config = dict(
    n_layer=8,
    d_model=160,
    n_head=5,
    n_kv_head=5,
    head_dim=32,
    d_mlp=640,
    vocab_size=720,
    activation='relu',
    norm='layernorm',
    norm_place='pre',
    norm_eps=1e-06,
    positions='learned',
    qk_norm=False,
    attn_scale=0.177,
    bias='all',
    tie_embeddings=True,
    parallel_block=False,
    init='normal',
    init_std_qkv=0.0395,
    init_std_o=0.00988,
    init_std_up=0.0395,
    init_std_down=0.00988,
    optimizer='adamw',
    lr=0.00179,
    beta1=0.9,
    beta2=0.98,
    weight_decay=0.044,
    lr_head=0.00708,
    grad_clip=1.0,
    warmup_steps=456,
    schedule='wsd',
    decay_fraction=1.0,
    decay_shape='linear',
    final_lr_fraction=0.1,
    batch_tokens=16384,
    seq_len=512,
    doc_mask=True,
    train_tokens=197200000,
    steps=12037,
    dataset='wikipedia_en',
)
MLP neurons of a small language model. Each row is named by its layer, matrix (up: input weights) and neuron, and shows model dimensions 0-159. Each number is 500 + 25 x the weight over its row's rms, rounded and kept within 0 to 999. Numbers have three digits each.
After each neuron's rows, "fires on" lists the tokens most often at its 100 highest values on Wikipedia text that the model never trained on.

L5.up19:485516493506537478452531498498509505427502546504463470463490500507493515525537473500501487525519499492509492485469487491496509497504497504496532540465501516488522501516477501525455480443496532499472474461457422483484492540510503555523519526512524473458502472535505516488500545514553493496465514514506436533517519481495522534488501493473462482517487522465490509509525525513497496503520456500514494522459503457471479491511489517504515516512475532512478525470541511520479476475532545
fires on: "w", "b", "ti", "u", "f", "ov"

L5.up172:463538450481491464467500473516482481461510515512447478449446483530482507516513494479559486519511442494478485493511485498513487485515506508494482509524490474499458487440497512515471468452490535492510514487503492519517453500532481534506537535523512487466456502517537495489504490498541485495483548495512484502491492518574489526520493494482518472510447515452524483494525518516510481508501503501514518493543482487471536562507468521475509481537478502519499511491505496520490530520543524
fires on: "tic", "ti", "u", "ri", "er ", "c"

L5.up271:480516457519502490495549444502541491531522485489495473467507492497521511507521526489492479504506501480541484509483519468549531479495472490486493497492474480518469479450457509517487480456483488504480506488471452528502536477470505518491509537491522485505463470511476450539526539478559475528501480444497488512511489495511469533497557524483470522513501485505490461541500513482478501508528483533513465491491492449463512479533490515534491510515467477543498506486479498503491567526532534
fires on: "v", "ch", "b", "the", "per", "th"

L5.up517:505462492508502520428483489485538482516520518505485511473523442470541554497520513499517521478553533492525492505483499487488518516444536500527497486479503528491446506483534501514523478505472503487500502497512478498489474465454479472502520512494512444515452484529455495492513473558486459479477522476501500505460519488514464506461537489509463496526536526494511481482517509520487500470529468493534498505541508514461505515561464503511510517477533526525529522520462515526504482513508531
fires on: "am", "om", "Am", "er"

L5.up140:489451508481472528466512502493474496497518493514495527500520504499473470526519496511477527504527550488533563539484502505490486495526494496508504529458512502482502471463482492495472493496473506514518510523440459466522492543536490529488538492538498498479495496498536507476490495525491521490495492470502493518480500496527475532500517501518482487502529493509487479504487481546470421417499499483496499454526488503491522572520540495550516500497472519526521531453526470543536481528534480
fires on: ".", "e ", ", "

L5.up593:524527513505538481472487501452468511506512481471502513481540498463478500452462478524505529546500522489476496542493476468464518454430490510524477508455526528480518501520506481518504486508468481511528495498498500480539478474489482479516485490502528509481523540501522469468500495476488519481514499490534480471512461482488509511517529583486478483513457479480535531515462492512468441497502532499502496536515470486514544530523533493501505503453524490504518479465503470525489489514531555
fires on: "l"

L5.up73:526523499455465501467545463460470507457518522510495493479518496513502495481486490505463450477505528477469527477480496500507510505508520509536503524501508519492479448473491462509477496506516501485534533541486481483493452490534481539507472537491510485498490532499478471495501518536484534491544474480499514525549468500550518493508459533501487476487533467490481503509518461472453461490482517464485514513544484508451574515555507505511515498511502500526520523464527501556527488504516515
fires on: "ed ", "ing ", "t ", "s ", "d "

L5.up98:500486483497456451452487460508488529461474509505499528535496455553492503511456500492572508482481477490528539524494523448523474478502561482484544571536499496495455503470501526522503497497467510509459518512526453470491493516513487509519502514484486463474499530472493475518491557533491489469477523513501464496479495510491478506495490496477493495510489554480502473497527515471475497516494461492502513515502528511491491480525475494519504512533519503498452510530525496502502553477542530
fires on: "of", "ef", "ig", "af", "a", "f"

L5.up361:493465507515525513493474485460455493464527473500507482511505507476510493491476491509531450503530471484509491523457502460468507510470481467544496509462489543450437504436484562519505484499498525483503498504503452510493501487494500497509547499506495480518488536456480466492520473482502456505550518495500515459497490506471484510488531485497502504505544488530530482529481521527480473487539490495502483480515487517504545515533525487569565502473525516504533511515503475485523509542508536
fires on: "ac", "au", "en", "at", "di", "er"

L5.up13:514499542492509486499494472554491519459523515494495523449520486499459518518479498474526486512499520530454507496491515489507536467526499509519488526488512515546529495443490463540451504479484545486463486530527482475530504474502527516529483484509527517477458542530510507475503471517534464505465487480546493535505486517519526494484445496481513496546502468508493500451495488493496435483540484520520511508545474496470494544483495470489494521464502470504462518516470492511476550491483472
fires on: "e", "ter", "er", "ir", "re", "ur"

L5.up174:551548481498464484457513485511530526475499499465496467486447446497465486514496489525535499534512507529488508506481476463532474473500509504512492480470494534529447485476502554519485476463461519470473547488547515486519519493488499503500525466510512492495417499523522522460499540488496498498535485495543487502489513464536496535470542483509508504527533488478483492524499498475492495497523489493542488488516506472486498517530521473477509483518515478483463485499529506527545524466522548
fires on: "e", "h", "w", "c", "the", "b"

L5.up380:524465468481472500458520489491520468486520471466490527492481490500500470442526526514543508551515482464537530531515504506516527465506481513540507513498502498473510480484496515505463453475491471482540531491475502511553440480497497482493546531500500488490480493516498486505507529504564494510531540491528495475509504469484490537512544482521490501492526500508497469492474511467503483490472560446490481508483500474530504509535459493504502511472510579507511513562501456501488504513517488
fires on: "v", "rec", "c", "inc"

L5.up342:535446498511486488542480512491512528525509477489522537523478496464493526472479527521505534516458486477472509508489532500542534473474501544500524527511501489491552470503505487519512478478527507503551504520497492490480482481493485524506492496533489519519467548513494504514543517491530515512465501483498496500500475461493507481481530522496460471506545474448536484490460485495493509513465571460510525492502496474496507477499511484437550517485536489510480456483495499501584500467503461
fires on: "ir", "us", "ers", "ran", "is"

L5.up492:527496497508489491537512462469541515490517510492448494465528523487510512475466500521493551538473500482464522515469527508499508505492464497545478481537512528541455440474502467516440442501474534516494550488512524509533503491467492492516488464511562504502481524512486502452531481489539470489459492475514531503508504481515493525482516504488481536535554487510503489537483526475508488535477500495501458491496497482469525496495511443509516514518509498484484464509489497539481520510496548
fires on: "b", "st", ". "

L5.up11:502532502491463507515511502517484476501523507494478503510513461435501523482479495517475499500455464469489501510493474454498511495476510566543518502468517517502560504465485495528527474507492492493520459457485468526520470546504476489511484500466513519474530466485482511505503503518518567473477529450466506508515468510487488510479476525527467519516531466516520503487466493489493448510519501467509481512538466525501537480482501522529547519443491545503523504483542501543548508511503510
fires on: "duc", "us", "ack", "it", "sion"

L5.up569:512481505486493484499500481457541471496502503528514471508436516507503479487506496529499478491504472496500497477487522516488493475481546574491515498481500510529481487495522518499486484449507461489505504483516534490493536466477493504513466487505544486472504499460545480541513547497504531505505504469493458473541478495516492502508545483480489520491449512494535490515478467498523517515485555493540498536531462483425532507472443532489487543511493514507483505522583498480475506518500512
fires on: "r", "tr", "b", "ud", "dis", "c"

L5.up322:507539513462491500499521490471480530524544521514479478498511507481502488464455495545533528506571496499494500488472528461469505496496499490536489507434523510532460479511495486512421486466528472518468473474495534464480467535514474548526498523501519499514505570490501506477470519515516513499481510529569479482494495509491497508493534510483464488470523490509513483474509473504512500457484529510497489447485436498492514490475506470482519506481512511503477530529495526503528532477498485
fires on: "sec", "rec", "202", "4", "th", "3"

L5.up191:509503523525497514489511458472503489478475549505495513499479484482486458503481514541491553530473502459462498488460539480473509477526510542529485503425511570481514477497485542512470515515494503493480518473496465476485521495482510505520528455483527473487468555531498479470534518504532531478515530493499510457477470503528524473492502499503483536542549514457501489537447495520510506500504476491509500498487471523494498485488525452479538514494558500489503500519507478507518478463514536
fires on: "i", "fi", "ed ", "w", "b"

L5.up574:528532508525497481461555505499457511486531496491473468529498494457453529434482497490488522529494498487483498496485513451518541522529505504496489491509489517484493485508528489513466503486512525520502464484516456448521489530537462536488536529525506512497487519527506479498467500558543485496493522523481486477493480474494542520526515494489488487479511521490482462475492510508522512481524491502501478542512475495450576470548509472534522514434527512519474498465481538510487494484499462
fires on: "r", "E", "R", "H", "M"

L5.up330:510479485518481499506499520489516523488509512510480483504509516521502507489493498494516435526512484505536516559477512494489515496516497531539491554469494491509535420536471463509456480482481535508505484515458491487542497506523457493500507517497510509497493511495529484440515529501534508498493494462497475529467504487508476525498480533494461468526534492459467485469502476533497464480499508506484480467560520480507491529452556459519531490508486532492464502491544479531529546449504499
fires on: ", ", "s", "202", "201", "4", "200"

L5.up609:521483495511479500477467488477492489501493480543505484499504489471490538484517483522496493491492481490482530536518551491532528461489496492536516483501470490521461490495526531527505446489499510494540489552512504494509483514540501462531549498513522520485499500459480530477447530501510473525496500485462488508528473432551527566473529471473511498452507478503498480536490482488548508504489500494528446525512502510521530489555473467481503458476494509492448463475516510497519523485502461
fires on: "o", "a", "res", "on"

L5.up307:539519470528508453496462491441452477509472497482500512475562479509501496472517499494497546515478502480471498527486514459470503502510506540538461553469529539455471516493494487523506522499503522469541533503471437516500471510448507538543517523505540474511507528495540476470458467532513504519524533486474485476477499504485492501489488508489492482490513531485517510498495530475527482474457515497517516444455469520484528519502509539486503469507510541498503488517494496480517491523530497
fires on: "loc", "ed ", "i", "od", "ul"

L5.up490:472527472511499491468511477478481504487484533480529477523520515541478470519441499531516479467520536507500512516529524519476527520510519507504500443493536516459534502461490478516511500494490507492511523462444485461508438510535513510519511499538471466506518519459529495441548484524513531460467502509503501498561488505483485531493490501517503514505483490496540471476515441454457482490558476504489483501493510495495490504460516501478513542501556485503493479491552497511494527493505485
fires on: "le", "ell", "n", "ing", "l", "fl"

L5.up53:525493524496486487490497526467520537456496447503524499471497470486511522448483421517555475507509504499507504506545498501513506480479473539508500498550512484486503497481546511516473498450496534465537504549474506525493479484518487529525495501547485494509503497491458447474509484524553452513451478469500491504512479473535497503519527521446518511501511491484524517464492488511549458479516479467484503507547455474490485511527501510525516517437517503508511514520499494485483526489488510
fires on: "at", "o", "ut", "os", "it", "ord"

L5.up538:473493492548514473490481456509518506481531448494501482492504488474498500492502523539503495508492492469498471497537516480527533489464538512522503491490481501503458488424487469519534470486495479499570520511523486504501475501515492517492536551485472495477417517460474507500500465519501500507478517464551517529507481511495502486524474482473503532507497480445509510536492468581510508507468514501503488464525520469515513550487478495496506518485456527526464484517512492501512501453523490
fires on: "in", "ran", "I", "n ", "ain"

L5.up130:516526489500485478512485460531473497490523460468541498523503530494440486516508458487489515516519467475520524553518574493462495488501513574489538510487556486500489488486523461499491507504514451545548542492506534477550492511494456526550498495471526486486495496472505491497552507517484521492488543487534476516497501478484471508510482518489488479484477488519529480537499451516533488464481514516543495479477477505500469478512532521480466509493505509493490462510479515524520500475528497
fires on: "| ", "l"

L5.up154:448500488493469518533476488502518518514502509483572507526486499480495531508515488492487485515449464500547515526478480457502495502484487499527506528494523522506545493473497526514469497540517483514539522481486483511524524558484504479572495504456505524449492495460469507472554511489523510469463520483484472486537533487490520504509482503478471529547514479493542502472509505472522498494477517466491477502504450476504460506504507487535499493447490503502466478456535459499488504506500555
fires on: "|---|---", "im", "ed", "un"

L5.up102:527525453451500518522508510473513506494489563469523500497488506455491445485502482488529488512523454466505510508456481520490525478474509487539482482497516534515547480522542476519504480490490516504483490523505497526548476464501455492532526482493509520513532477534545499430550516495501490463498503476503478479511516437513481503493541501504486478464515512475506497509487518475495483500506502523545486476518476525462508483500516477489531567446547531483519479493504486503494475538507490
fires on: "s", "c", "S", "ass", "up"

L5.up400:492427491501491509503479484511534435491486513445517460524524490460506525501487536463533479552465515467515466483491485461511523432473540538492514523494512506507485503510544493520508488478469481534534524499487447508507490518511522475500523509533533497443479480450500502463463494495485478484542488478488513500512501487500464515512512489481515512512553476490535475534512518476529485497500504534495460521503470504515534497522503467538508508505471514501495510510484518505482495541560491
fires on: "Ch", "ch", "per", "er", "c", "at"

L5.up633:522525522515472477470474486483473480502495508484495497476503488517495503466527498512511523528503466506525509486485510506463526514504501510532481574465505547426500497508493515509476486508477491497527528489480474485473494480499482509512510469540479502465497491473502507510478542488521520469513512506546510457510462515503509482508482544488456444541454463488546522494457490483480454496482478491484531516523529540473509504511496515518513519478573567542519478506493494557507487490529491
fires on: "ed ", "ted ", "es ", "d ", "s "

L5.up38:533493514504514486490460491528515491484502490494519523534537480451502562443522489473546505494472529515506497520489539493505512505450508548543520525505529525478486498466519497508509450490477503449516502482486538495481475479491475486519547482499501477559546486499490453481499509485484488486461533468493508475532478504490493484495532534481473509500531486490534504502484437532489476510500562477495502522511483497472516505548505478490559512494522537516500442495531486485494493476526495
fires on: "an ", "oll", "t", "ent", "ass", "am"

L5.up456:540467518486480484488488492482481479534535488524451526475504500453516496436466472526517543556492502533490502490487492506510525443502494533519449506496528518520520498489482503530512462490532485506510507502518513480507511502506478467497509479503488536523491541482509461525570567468546467513468503486526508492521502496483495477473545505483464479486486502500510499545430509491498473495556526479496505492486492469484505523518471522518539495467494526496513471485493450485495507479473481
fires on: "st", "us", "ac", "sid", "reg", "id"

L5.up227:522509509474497511493532480494513492537489487495479467489492476501492470504504488537537505514494481472483530465482474510516489518474511476582425497546508471493482484488512512506513432476535498489497516523455538498500496497525502542527548487483484485477481534471528478520544490506572475456480511523542530512488479507525493500505484492452476490535479545490519494505463515545499478448528498473525492485505496521482529493471501496511548504508514507501506444505504509481517509459475489
fires on: "ers", "es", "s ", "id", "s"

L5.up612:477548498516515518523542475532446512468539516517496492471481466485516479517524505493473522467459498477477506485462495484510531500437489503506439512477523520491499515464572496526472514512481525509519526506495485496486527506511503513516479477516523500476486503502474455469513491569496512484476479482496495521509506516544540476435479513475464509515492474513513494500509467525513490499482516505501504478509466530480509547513494478440514509502527487518512506465477458569540517523516524
fires on: "ow", "ever", "ong ", "ther", "oun"

L5.up367:517462513515448493507525484501522509514525499471462483520456428461441492484483460541539480555515454492488500472534486505516528480498529517523483524529502512519490476519465501529493451489514517526486459522538504526554484484504482491477558508511518516474475536487553483486481515523517533486456536502503516504496470525491514512505536492504516499466470487510502522484469504506476462481483527493516479535535499510470516484490505470460510501470526549516478509533482506509531481501513486
fires on: "re"

L5.up602:535477512486506419522536475485487441512506487485457488492547472519487520493481517505513477510491486498556519504518534503468467512441519536518479485496488513519548503506513528501511507507517500472522464486513492489493499523505472515520531511497539443528504539492527494518561480495526517503494501481518489547481460483495499516513523516442517496457477450468521474503488475508450503500475492488540505481513493439461488508496521518467468505520512499493477442530480509529488500484500513
fires on: "A", "f", "l", "al", "Al", "F"

L5.up194:525463501493468487487525453465481514533510463453479481476533518480516473492509537503473500536508495450508515482509505482495539467490470510526484504509502493527518475510488484533452508491531505456523520509499512485503488516464517530526560511491512503478493543461571476467468477525519508509484492480481507501497468500481550531505497502517508482480493535473493542509462447548483446496479525524503524523492512491498511490490557533499547508467525539473492516492494468490520454483467511
fires on: "i", "in", "al", "re", "for"

L5.up344:502467454473490499490483499480510504523513494528503543541453514505502539471518530501511491508491506493485505499520507458537505455516477487486516558506545532482482486493535531529483457466513518521486546498499511510509539483503510501504489502532543507492462484465480491496513553485501492507458563463497472526518503466527515454479528517415496503480501466503511473465511451468523473530530500470511500510507516498506494493551423478503488520487493530498508470494489493501490527486510524
fires on: "ac", "ab", "ev", "enc", "ed", "ad"

L5.up566:476517480486477506522501508491491481528556442462545518484532439470475539486496519530505492515488498480473509533494537475465536473489504495515482480530504457484471484486472521504460429494459487473514504507489487515524477540508506522499517543491489477449501522489507461505515524542454545526464583465511458533507497470484489504496498516517510539511523484496515480483500505472482514518504516504489493518479532479519499503552498524543521509494490520506490483480477501539496516512534489
fires on: "op", "v", "V", "ov", "serv"

L5.up366:523496501463482519492499496455518543491555508486506517523499502497464496437515504503521487546491520491508534474490494456465548484461490520539497528453516542489498466481503464509505490479485514499477507504522475453508533486496455511518519498488540508458515537489528484465469499512515485471484512482514505514509474491530490484491562504497483469508538502433518514442539509538462459525489530506496524496519446499465505506507537481520538488484557512494525516505491501531500477486515510
fires on: "s", "l", "w", "ar", "er", "f"

L5.up491:472474503524502475476495478490523418504508493458504516502502479492502519508493489481537469487521437519508474489501533482513493524464555523547509539504464491519514496500492501513456487516454453548504473505490533514542524458543468540520493537519513456486491505472475505512528487509479476485487521512519461519482501460495535493520521552467479522527519496509530509493510486499503467483481570463483517498487486500453539466500471524532489509506520538530490493492493500514501490506536520
fires on: "p", "Com", "ep", "par", " "

L5.up178:476465500507466512482437487458483529450507529495496485486512500519489514489503489545487497513487483474500499514503476504479569520520475479504516512526509529511471527514482505496477486505490500490514504495483457495510472446534484515512483529493488507517479487501497473488521484456521484499530549443508483495493465503568537517495470464509445478512508506493514508521452511526485481500541519486506481519491496484497519508500512531515534508479486488556475481500514532570529485463526588
fires on: "\" ", "s ", "es ", "t ", "ation ", "um"

L5.up244:522468473539492468525532448484504467471527474526485504518534509505460515517495550504547519540482479470531508545511497482482495499493485502515505501482496517481525497497464492510507484520517480514490471483488504519523477469502449516472515539476551525488453519502558514464506478528532545519452553466523487504481514485540484530489519539512490466521479504489494461494486488491519496452505518496517442522468485489474549531466507446509483504483459513519483522512479495471519480514517505
fires on: ", ", ".", ". ", "'"

L5.up398:478526480493506489448467484504476506498537462453524475461470482501522475483477498501580467497513433505467494499482482479468530499518484491532485491519535507509497506454482507539454485501501470530489495504475512496515418554490515538528508519502517505530505508492537519448546462516542507506490502526500473468525486484516474503510518527490522511472521448493481491507509487495476470505552508516508469460515481498494493502489463509470499542486489548489490496519524515472490515516503523
fires on: "rec", "ic", "an", "oc", "ac", "c"

L5.up363:451498469512486501545491478484457509475517477497506547444444477556419510489516524531495449534461501499500468503516461476535481497467513528498496500527512503519511483486509496517488496499476480529504484532503466511514506513522456497529511529508523494475499516454458500495571473510490525507491543499516509519499500515504493488504484526475501515492482488495481534479513482478509504491456563510487494505494505510485525566517492485533559519479490548497485487491510476506516544526513524
fires on: "ow", "op", "y", "n", "os", "t"

L5.up299:518510494490495510463460478471530504471540479494515519487467483503473514509513461482507498543524522481501511504470480465520532485505499530508514490498504484487517467455453541518487456490467502481518531531533488465528498516463444493477484469490483505507489512536521474511525488521481459492498504425561514488521491525520551481521491501458475498487494498481482532555496487505482520475475537508507519503497493474466532536517473471534515538509515526503484444542522518499518496477495562
fires on: "t"

L5.up412:522530510472507460465492494480528465483551476512488519485495517510474489479478496489548524554497470523494520490502518457545519525488496531509517512480492477476484489506547481516496460440517483505501515521480479483490457484542505505489549507535522531521502472526469504500481553476500450499496507475477443493527469474519506520513544520479484448455484495480514457496485519499520504504482485502490481529510482471449503529568449495515490506510523543514493492506492512482495534539523492
fires on: "c", "r"

L5.up620:485531509481515490458499500496484490464463502524470479509522473500503478524483536502464467519512496510492491549489472470537536486526497516545531481497516491489497493493476497515456454458472513501521502487461500481523501503478483535488478521519520482536421525493482493519499524520501472502476499530486498445517522464484515555484526501457465515485534503496496499528477523459529502487518465495504488519511486513514489480518498511546525580486472524525476438497481537502538523448504481
fires on: "P", "\n", "ep", "A"

L5.up21:543488452486469500509505486486509486541539523452526522500531521502521481495450475531496546510521523523476477540482504492491512474456513463515477460490508531499536481509472478525542446511507490510497501547446486505549457475435496493534500472518490490510512483482523492489455489501512507466499494476487491470526458502490472533447549489468492483458481495493532483475527498435495488494485529521501499532479484537512520532526509487505517509501465496502510512499517497522503526511533532
fires on: "c", "end", "ist", "i", "and", "od"

L5.up577:516519483476490498486457498492521510501497528491511479487511460511503484478476498507494509519527480469490546504477485466510511526496489533562488544475509485501473493487468510517494458487494480458470517504510478453508498512514491543501500500460502504492510533465547497445521510542471494517444513468516512483528535502486520502519554544494504506535531470481477501470496487476513487538509542503526515511521503442481515542489457446517525537473548519485513470477480478567525486462500510
fires on: "af", "ev", "ad", "com", "includ"

L5.up218:502506487500482512506519503494496456472533488504488479523505499488506496509526557522537486481475521526521520502476516534556548473504497441495492511470486473514448448490512523528488456481466493483517492500519478477532483471480523487508455503473521478459538520521483494462495507560493516476528516484491487529505513531536529477512514543512469498500495441502506487475494543515494511464557535461504485456501513529466485491484514490498490522519443534514498488507473491537556497488478488
fires on: "he ", "on ", "which ", " "

L5.up242:542491504504443471477502505462492530504540472515473543524462497449482457481527503481495518502482523466490565490548544498506490486488489525546533518491484527517515473485509477520518502471473525493522507496532496506504498491501459539509487503501528461467522500520499492481529487530523554544454513494499504488525505511497525515453518515475506485483463494463495505475504460502495520508525520478518545511592504495489508499510473517441501486518520481485482503468538499511535523485464492
fires on: "o", "bec", "ang", "aw", "oug", "bo"

L5.up374:486473500505469502522492499518517512494489518505514450521483501480456496493524492521498477485522484493515506585476550495498552474467534512503513494484527515469519462525465483523509491492502530521524489541484512500518447500524462500491497486511498509492517483517507492474478539514527512507525516521532508484490497430492491546478488468522492430511511500509501526488459514498492488485458488490527454452498487501485458517473508486476535493466476522496514493518591509562521510479478481
fires on: "s", "S", "."

L5.up110:501473502545477500499515485486502509482459518521474490493471485497484496446502472509488489526503494458567535489513532502527554474466559513516539507524512524494531491478478477507492508496490480482500488566488506482484506509509478479556502556499510476461470492442533484535470539529528454518507517482521522502530523482477492518511506461472528500518486498472547516467505479494519455514495484506553520502554497458528493490487481512477492535465543492489499491507511497525458495489496486
fires on: "s", "S", "un", "\n\n", ": "

L5.up239:488524480488498518479497499496456463499557475529507577465486462447488494524503502506508488526481466527483496505482506475531525541497487482516528499474478504521493490500540521526533476466480495496487464535514517471519495499510469520523524520506505498519504479490484496493522508514506504457455487501505468514505516509498521488466525529501487444496493439508535480529447517514489486512487558508477497537575470456506562464485475486504548478451519489491518487483480514487498515513528512
fires on: "po", "em", "ap", "is", "r", "ob"

L5.up607:562529489486521476494526479460466473503515518518472509485484489510482536501480519551486472507517498523466507503483531507520461468508508514528499492504564542512466498503427516524498501506514519506484490504483543480489453472495501508496489459517521487474512502450474516549499514479521496500503531471516434541514507494473515534465490564495467494468475467513515431504497490450477475493542497480523468472482512528485499509517509484503507541500510511508468485544530491517518484514499491
fires on: "n", "ist", "e", "l"

L5.up289:561494482476461483506500512464497471494491548543480500492522506496456489552482463486507507532444520466512535517463536517493496517500557470505511534519554524468510495493438483502496456479478496509518501482507484511494497497469446485469511448522527513474515509502504461502531503488489503547518519494553496525531490516534532516509482461488431494473529481519494523499486498484501515498531476496492497495505500522453489568499479484485502523495495504510482461473513491499514515469536509
fires on: "ed ", "ted ", "m ", "B", "t"

L5.up52:520501534489477491462475530489493458484498536519480519505506532504481541459512505533493509502467461489489499569477518471524513491510522531496498519512486496466516492493483516511477448480514495496517498480493482447539506461526540485507508520508508484510505534500516463529514558465503477526543538473483469440506498510490516499480510515474482523515463530536492456488464481458536523480539493511511488492511505489457513504507509467504486527495474503526433497488504428531480527508512545
fires on: "B", "b", "c", "C", "v", "R"

L5.up293:502492514541492479515542453477525510475502511469478482447457458495479490501579489508566506497502518492546492499521452508507543472510531485494523503495512472474473479533472486534503494459491541504489467496503458513485485457499496505504532511519488465463465525471536515497470540514489491550515482488491497469485514436532499456522539503475505449476506527488522498527495515512530478512535469486491479541507512477510522491496501490515477494521493501536458489523508496516526496470527506
fires on: "ati", "w", "li", "ti", "f"

L5.up355:507506465519479468517492471508494529527539498523537552491476449521487518477497545492508479505497504492462502490534529481515518455516512526535458516518510487477455460479505464530476445484481510484467519493511486493533491484509501524481557504511521494517521561513542474463485512490509494492506543470513508508550537480499508461497561543503500527523497482491517467469498487496486501533506514518489520512481457469517528559501450517518537478493491480489505479470498460512472535487498477
fires on: "ev", "ad", "v", "ov", "oll", "r"

L5.up624:522513498518511500511496509479468541520468481488515491504450491481461520476566502503508542509479539499499524490483539478509529469490530525483509482462524521485512494515511451519514491488461491523479498495501525442472491529521449510538496461549506467500546516513528500476486545508517509475513508511543462511539466456501557486474512494478440464461476505484507456460498488528499491504477496506515517476490502488454503488512491491472539501532511519506459488493539480537510500477543500
fires on: "l", "f", "pr", "s", "pl", "str"

L5.up368:481528480482494515473473491495504476525483503503496510531499483501503519455469482524544520519518506508498510510470511519498512501473516520545456505467484528440509454520491486514479504516492487484489496530505504431572492519541474487529491509497502507482505495462529501504492501500476515455466492502556525476535490446498495502527526499490475474473483519499546518511466491481497487488533507509501539534516440450504534509497533504498537504472550509497496417516544474522488477475529491
fires on: "d", "p", "l"

L5.up62:509503460528499490511470515504465478535516485455471502544515494482474504498483545498490506520489503509562500527493495547558524520500496546523523506454490485530498496499524474532527474482521504494533489492452489506492500486493491510481499491519506497502435487458507489492482503548501472527458517484500477495497512454523501527511491528460470494510548527491525455512433478482522496496491535530523498514476492509503536496489431465502490513499474471501524499550536484519574499478505485
fires on: "is", "et", "an", "ers"

L5.up429:526514478522503507449488495496553494500541507475511480466471477444499530472512438492493477489469451510528528505509472509534541505485472483519490515525508491513551512482492510502511455488481542494479492497466486504503480547461527490481484480511501491501475517481462503480554548529526501492454518465472505486531510528492504569529516517514477509502502477514489484507473489470507473481556540477513516518521545538514531460499509502523503512492491537482482486507538524533521525473486459
fires on: "dis", "ack", "n", "us", "is", "rec"

L5.up168:469476509540494468491527490484477552454496511535482459478445485516486498504522484458533457543478516528529504503482510486521558504498493522521520516500468498519476496470532500513530503462510521494497529510505440495536473520538490469503539491507524498485453499519504498493501483534493450526498487467512536499499482522546517489544505488472509545514484489530485488539477481489506499470537450521519482554508503481496552523554473519500496491490487500505449490478494452500492507513507467
fires on: "y", "re", "o"

L5.up632:524495462541487482529506490491513480496496497467488501490506465501479503528485500532552526547545465475536471495530529474487495486475511552480499486519470541465494430490506529508539464506495492515479577498499485514512473468480495512531495492530534471514493509450506482434514516502531491485507493471550534531499500480477530497490493507481490511436503478513525478521520495483508502484454507517535451533524534485495493497540500482528517485501507483537506502539464470483490525516508506
fires on: "= ", "\n\n", "l", ". "

L5.up467:501492493507532406450482486495470466488514479493513527480468500456468532511474492513478512531502510489505510515482539438511493467482518521528503496493522473497486499481523499509459500518492496537532480520534509413543465535512474472493510513539521498478508484512505504491496480525504495490526497527516469471503495468498539494500501536468474456525445525543518495497498472515516515500465524481510467513551508525484552503504540515457484495481485501510462494480515492534475517499533495
fires on: "j", "l", "r"

L5.up58:467513487488479475474461491486541498458505499497452498493499511460473482464454479521514498556545481518492518536495534510460519465494501487529504555526527530501494447504551489516476446465511461532526501522513472501520492499519515488561500542455511481506511502483490490482500504489511490488533503476564523483509469445472524521523550491506494466480526512485505530547461492533529488507473503480480503508506493510506535474530482531510496503489474540518503495471497469527510503503530518
fires on: "c", "rec"